Part of a small language model's weights: width 384, biases.
MLP neurons of a small language model. Each row is named by its layer, matrix (down: output weights) and neuron, and shows model dimensions 128-255. Each number is 500 + 25 x the weight over its row's rms, rounded and kept within 0 to 999. Numbers have three digits each.
A block is one neuron, or neurons of one layer that tend to fire together. Before each block is what it responds to, as a language model described it from the Wikipedia text at the highest values.

Responds to: Word-start fragments, connectives
L16.down587:468460480459495495489520506527526522488500478499509475511530474530517534483483491502531505514517547528474488484491521484500463516532501479464516492529477507515466551528492506483500469485486492490488502523510516498473528502494489486470438543513513514486483516523537458533536511511503503514572564527504529498493445513528523477484501478489538523489498470490478480494499526495544475514532

Responds to: Mid-phrase punctuation joints
L14.down352:437509474494492499472510474477540538512504491519462512475488509458520468496489499498473494464511530498496478518494467517573519512477497457512520500497519487491435516472510450524458492539481489477511537500520491481495469531529536469451493471474512527480510486540515509466491547521480479516525497513552508470507468471441512442481525503521509481532524534535526479490495466524507497514507
L14.down486:522530475519501497534495458509476493512488494468493526519533478513493460528507470492517484517507472497506494502473506446524499496506465487532473481492534462495525468457493477505515510520467487507494480531488510490456482554494497471504463508458498507493459522493524487450517481511510533526567510461517491521497494522468457510516489454516490516498511502554489451477491500524501480499507
L14.down635:535503555500500471504471489472495470468527478481492485483486489444488467468487513508472508475486514499490508491466474482510524495473488516488515531528475515495478458529508464498539474502452489515509477490525509487534490523483484491468508483471499497462509498504522484517470487509455532529527532505522489462483514545490532472486512482513467526499493526528512487516504516506464458527500
L14.down639:532472451512511457522457495510504489453522518506501568448509496453524470487511530520507490479502465474504487486464458510496520487509502487521494478506557526522464545470513468524499471489465456456532507525529480450519496518507493502482540475446473511456498506482499468476505480495473511505515503512453513488460498527496521541467495504503517519512488488482485494491491499494487474501538
L14.down644:518559519517460492532501474495499472531477500429498497506480485488505461492528484544536503497556483494497484500514488461503500492491439466508498463488489523524540503498491531553511471481521501471547525546491480483460489466483507489517520457487470530515551512467460456494526516496515572500479506509487522518513483505472489543495519484533518492462491506477542477545489491458440508534457
L14.down905:499491516478514505479492476494507501473524518470478543473501508468531510489474485529483476423515479498467520453542557514570477476487518539509511479510544506492476500489528473503513517495493476465499476500472499465511517526478522431515503495523482542449485482499498502562538498481530502538532503501509499498488468552492482474517505493490509502517579501500482483492515477493496505538469
L14.down1052:463464522465519531508525492458490510518530492499492493484506574524518525466497475493495505558506515434533531529473513481514466524465480512485524530559464531520459486528495471448469471476509460500509512480482497511479534505513512518516479485479528550475491507499493495467507555478491494496541464491505447497482541490446497479480494566548530526506505468498526483523496483508508489479498
L14.down1127:506526527502479475475548490475475485500516529514495514487473545470457477432476451503497525496550517514551528472539512489506490462495519453518515481470505455509467508453537505510493508464524509493535466518518478509531457528462485509469468486496502482488496513488493492509507516452497504518514510515545526509518501544465495461521506483510495510505494522526507480512500480467499474523477

Responds to: Numeric range dashes
L9.down140:520536531531516506459521492496472501506499505437547524523505499505484494513528472499492497499513510502488541493516518519527487512466477497444514502481513481519449487492569519512540472444485488483521509513486477517485482517489494527474447462445495483495530503475536527496535477529572520505485475518456504530500491551552514551532528511510527496465485483494504477508499521475525452449469
L9.down258:544437515510448487477460469481527466512528495503504514532490492503525434498504473520499466480534546540510459517476511539494519468475503506487496514506504527485529541465503503496547527500510492508473476499458475493520505479472510462519490468494549493520504536465536483463494575505513492507507484512505515469493505494509485526538464512479494489518516482463460492462525513508494511499455
L9.down669:453474488511528537524499497477472502485502517505520494477480520488493488503507497488450491479438515500502514528504481517510509511486496521481541445513477474541489530503498494522535513529532488434464504506522526501502472512520489498499550461495529495485506479465480470458447512483485501485503524537547528505527486508466522510480549520528489503528498472473491525496514467493517420502475
L9.down710:519502502514530507496472555457497517487455450516477525548572507498505491459539525480495480560524511453492525458539501566514495527481506505509551501479500491499500524490491502492505495488514516495506479518543508462477511476556467460472547483514505520546487526534459510490519523477499493418535475437513499506506496458459481525482524531463501526495487522461524473514487493495490523507561
L9.down953:434521515491495526512488439495481469501461501508484520500475532506487459498529469503520473514524496494507538485455504511483507493530515503525471494535505462528505525508515529506487438490495480528495496471504477491485485460498499471509546465442505520528516462521476484457455545509544465506526505526507516468529466500528544546476558502464508521473484500480508498505498493464525511502497
L9.down1005:510501535518523453494521492437500492483507519518482452493499499466465492498463449465490501499503480520511482469502495487511495448529495474502496502520510481514510472506540512491548436500579506532511504491528520522498482503504513491505500497484559484528482453495509487479535518507502508524497522482513495497502475490550492497487483507461503525513485448452483473513491516536508522545512
L9.down1019:446478485480482510467523502506520549534496458501528506510480515496491473490536518463474487467485489525502511506499513470473478552488456512516512510528481523519489477457480525524480500555473485538530522523544491521514517492528509494483519528496502471478535499467520532521509505525450458499476575472460505510514498469498497450498503469464493469486499531527477515506500546511452504492471
L9.down1137:517497527508505508470516506523478501500514475530505540521456467494496511510515506445528468493502452471515493518559496506506498447477510522507504456507516483489481534469520506527518465499509508483535462502474501466502434482569484481495505468514503482477519477504515469503531469480555509518510464471521534525534486504484471493508481459482508456546528506477510535498517469489542504515469

Responds to: Sports and chart records
L16.down50:515502497484494513477484478487520506505456484517502476487500476504494502468495516536464517514518489540496483503537485537480513506496483503515492471534469521532495460502476513499432521486474491487494556517459496513495514474515473551450500502500503514517501519547504544521480531498508471505501479484504484516502498493464532536475490543534508502522514488551485493467513438514522492491510

Responds to: Clause-boundary punctuation
L16.down652:475494475506481446513534471483514512510516528493514511445534464508478502510440503512464516480487508480496519499494547485475520494497461549473528547532487511509475501520556516496491499506479485490494514515497492479488506524516509533492488505496523532492520503501509501496508534442469482476484456517526557484517502498472489466485506496528480513493532505534499512531475516489494533498473

Responds to: Clause-opening connectives
L14.down88:507502480488528517458471484500494472482491486438457499491493517532490540494523508533527470526516491464511526500526498494475523504495504559513523532513502492524509493551484507513510485494492501469508486487487534532486520483525515501497493526511484496541467507462515509502508537520491485482495475481494501479522505509481522483482524494520516497477493499542476518538462502507535501512504
L14.down174:474469518516485489540479504530496507565490501481472483475516472539502473505504501510470475494494491484514477547531485547533478495492483520441504531515518524538525521503487511482514524527526562500495500487459553503491510507478476497510500474527490517467497475489467468467477493519468514498532538477504497490519477508520466482465472485488510495518480443493469505467484513468467503481490
L14.down181:518512501490489482524521530479481481518505488537507500531489464515528440466516512484490479527489504530501513541511495554510449467494470487504505527502469459508485468522487521509522519527501527513521483487523489482493468516483458486481515518505461495495495492469481512501559526478497521495538496485490532518508468495486513545539511543511521455476480509513508492511490518495494500490458
L14.down250:507526499490482525490513545457561506505501515462469503528531503505497526467514530521514531462490480516475486543535474525489490510506493504462450506476508475486497467520489519478507518463469538470512502483488475476470519495504546493506483511526505524516515485492506500506482490479506472525475499477527507460455498477532531462528485537458496511491484475532467476509472551508486467468448
L14.down256:501474515549532485511503492466509519510517516532484508464508470458454532439481519531464475520474482480461464518525541502465513520474441501486536481503492488544515521499517483537492503490509529499480485494477506508465527498479555510505517517491484497558501466466490518439498476515518526523546460490528496490512488490485501472471492504500496488529492457493487519531505546487483475502517
L14.down527:477484468506497466560536516481524505481530483486511463481490502444555509483476434542531545516511490449495453454482509514529534496507506495504473527525513491476492487511484512498528455552489498491511501487498528528508499482494498534515470485490451499510485555508489516530496511531493531475525438484551483474534481518497504500480503449532480507489480500473531462468512488423505534519477
L14.down568:505462504501524495500496488511463514524507506560509523519535480489460530498535527490480482506508471500496528498498484509444485500498496486456496477500461508501469489501537493506464461468488474498489470485534506501479547427509487522479488555515529503525525485452510488484519513503466545473526451501488559504501460526469486506452507449493487519524517455508499530530530462539493473509507
L14.down949:496523521512508472521500482495487508519561527532452484502532490525528494487503525534510536505489442511520509472508486516443539504551423504502510511516513507465516505554571503507482452476536528508518452477466503500491541479484480526477502499494508538471545505488508510472445519541498455482517484516507520527492467461468499495494516507499497480509516476506516494515541551507472467474477

Responds to: Temporal prepositions, word fragments
L9.down113:488510511472463486474459518515519508493461466521478509535481514537497489494509513482479509513515491509471531469484462490470513519537500532505489465509505516477522479481479478519534519555532491507523492472476505495488479498485471514505496471517514468493513538513491482503500505457497540462454523487513449493498497532530515479499523508501494522496516475523468430501463514506488553498442
L9.down294:478508516533455547445513485470476452479495466423493494465467522551538488510550543485495501482507446475532521520470508596493488506474489499492508488485524528489502494469489519512544531529491490473482505499510480477504496499469498476516518508560503485495504501506494528516513474520533504481483426519493510488517507531514492453460466491505462463479528478479514483492504501499494513515469
L9.down313:535513498479511530480490517560474497463483493472526515540493489447537458544474485474534556505491501532517457488473510501497498512512523502488547508527475508477519510499459515465465459533494466517517472506478489514495494547467504492472545495462515547519468508482491506467494498515514512484543468493465519487518496520505474529471527472519467484505508502492577499511455500488458461500457
L9.down442:493484481533510555475470483524466514481479496483501527504494503504490488499514501487506537507518472485494524523498455521519467492499486525486497448490467446472515518489546570537555524521532470500500478531498457531505457504522493502488492451527506491507454480533499488501523516529517533515512473492507517568495522521493510471425511505468491485464497533500483508535516500505497529499467
L9.down601:470523469476486510473525521494505487550493504484533501525514491547499463441493479469517478493487494505503476470487521508533498515501513456475523446503473522458509496459516506505523505525495513476510517444513468467539488442495461498479488488503464509497502554512549520511476536497516487463459443484522520541507503500521504500462508515499492469508524510505491518539522491497554486504497
L9.down977:481498467521483447440519512499473499523471483501455504486490493513537463473520524475538502489544511481481501467542511519499500469530527464463486529536465502481536492510506511490470450438519490475504441502497466521506472503488516495483504482465522498527489522511517524457502474509513570466483517479522473508537512529443528514494517512509541499499546436515508505518464484515524478471493
L9.down994:519510536487554547502539478528513534505463499446520521484464500529502498489468545485507486443513495500481466460470519489481531479483478479497496487472514511525524501470487503499494489501480476497483487456515480509523507537526478472502463439481513520541508434491491489466507489484519554503527514503489486521497507477495518510484472480478525539508486518543476449480481531536483494519505
L9.down1139:497506528508485563454521520513493515483495469497480451512497456520495503537466477519505508528492509456522472480424488543510496479494493511514473493492473529481503511525507524496546492415535506509508494527491455534486521480464463486492484507487471515500461479542487472478479505492525526483492500531559461494464502509509522510519488509498509519486472515517486476509523531515505523438565

Responds to: Ordinal and superlative words
L9.down63:504523524506450490475521504491521494514524508483465505553535461474463478448511468483532506484437480546497491516485482472521528547479482510485506481477483505505495508527508473482505485510464542522494484493523443527500486446502489477503523494489450500528536535489544513473518530480543505496516480519491528513484481523548485504489507454468496481516501469510472510519491493469511495539484
L9.down75:524528505507482477535525489517471499532488538536514515519544504502512456503516531522527473501488472530519467506472482503485524501469465477546532518502508479493517490482514502520479489486520497531488525507536517476509488509517475483517494483496491507538510494476468485417488510495510483474525448483524514465476501494517493514505504478490496484536526485460478512472524520485534485507505
L9.down362:470504513510472526514485519453477493489460546486522495509478520499480548478491506494454472490488498457523507506475516519515511495519482515483493476514464569479437553489543505497501494517489494452530489516511497473490469496510520494531528528489500533462488471495520551481534503510457510525546507491498506494484502492502498534469537483516519476548458503535456509515540465512440542533498
L9.down626:483531521487441479504468488515508489520468514468449511480504532507449459470517510514460431518433545486504503486490497511492511523505510479540543467529529495503481524547517512510520530476465519483533502512513491494504464482478489501513528494491488525474489462511481490442514517521530490522520483543513489509518528500468488509460530518500504463506503516454484527500509519492489498494475
L9.down808:474483456486452555519523500480495485511535507507574516541517492531460487509515527514543495542500501516498489492484526493453528470507435518469418508503474501527500535491489503531495479473507474498483462450499519527483538485499499455532442507491518454508491463520512490517525532558495526529513476496510454503527503453491503519474497522506493509529480481513513505511519494487514487479525
L9.down974:500485505531499541482528473478482524526491515524491535504472491507479476504487523491504473501457477479505540513453473498467489496516434524533482493510531500519501536477521484498508513499494532498502496509582525554524472474513449505498492512475501533504475512515453501543505514515494512526483513478488537485447502469521508488497507479533480510495500534511521519481507490457503517485526
L9.down1042:531528487480498496501507504520533502475543512519519551503491548467488519524510508487551492509493498479460495503514547460479509515487458506486454457505520553496510476499536480504538465516476493487478509503533529478487517505507467489493529508469481520532487516489497494471509462505503494440488462486503500466514506553459547476522527471463474493536529477477496499514524479426502475526493
L9.down1046:463520502497502512478497493512495520530519480493488541499569488497545525485471498518522455504517477524514537520495495537517494502485487474484485484547517493519550470512511521482487493439478492480497514448468502501535498454470496470504501502513477489489510493535489506496521506475497481524544528494491480501493446481483465538452521481487500525506487486466475484528470489469498491525503

Responds to: Ordinal number positions
L14.down134:503513529450456518476513469502500476476529518520542500498509486478491478468514471486456478515511539486484510560456498475484494530527491471469503468508501511487492522455496491490477527471557512479497508509505511459485467465518487520501489490507531467548510544479513423430473505543496519485487502496471483502493470472465509521503526477472533539480537488504477504483491452486515510465491
L14.down226:507515508487507490493541469494484458520517524480483455569512512491503460549540514512523472512478476525527500505487491500509509478519469493498461491518491490525539515531485524527539513484531479514516498486503550485489441478508470506499487488510462476532464474567518498519494508556508544529500521490494488500569527440501513502486499502475498525472510488480519525536465485483528513528495
L14.down280:496517508493503458498471471525554490499508481492502483528478507507503478485508488508492469467532528548539493513472483464474517499495466536499502522480506504490467534545491496510526524459526474550486491498510476471510474462528518491475504507509446491504531490477463511494512549525507493494502505530494451548467525536559522533487546485509496490495497464455478510504496481510522494540487
L14.down308:498444534500510472520507536513503518475450471548456537532539517483479481498497534538542458482494502513507520535476525495459487524513502494494489474510488541503548478528559453526501488491505469495504531453482486525488478455517501421537491512511469499488467533490515532504493479555505516480460511525559500495540525478521502468498502502512500484489509481464540498492489487497497532512494
L14.down411:505490493506496535495544503486532504506523496495511491516519512503435459489508529489471425491478504515477471564456504492506446499485518467519518483470492490516476572474456496482490504510505482505497487532461508467478455523522494492465518490527492561499465515529505511447506520527512523508489560514516523488553490547465492471473453488510486528490474464546477508494485458479482525514553
L14.down443:471547472485533517496473540531508468504511466485507489519514523498516508499505506490528554480485471512484488489469466492464488469475516481513567493502439514510529532480539542513498508527460491513499448481516548516450468482528467527483526499509450521517449503519483512506538532525543528478530525482511510497467496465517474536544518490512465507499486519513486534530454463488470495497495
L14.down724:498506506482495530520487444469526524512554523468545485502567529528516500513521525493459474512477492434513461521520494517500515530468466504477530502524510483478484545509500496503530500538500521474530494507510476488512512497518485464501467504517521476503468504480492543471475492492499522480482519508500525528545506495489512464494497509463514459495487515514518486478495550479460482505514
L14.down1075:536498502517505531510463492532511498544490528495492460474469506504479545482485491476505509487476535491517473473485503492494489432446536509484472489513523495515500501488481488512536515442500457507457456506521496501504492487450511508507559520472494486494492488484522508507506502531504474563513451456524490499476515513514499544505534470496518483538515512529456501535470483475510512484529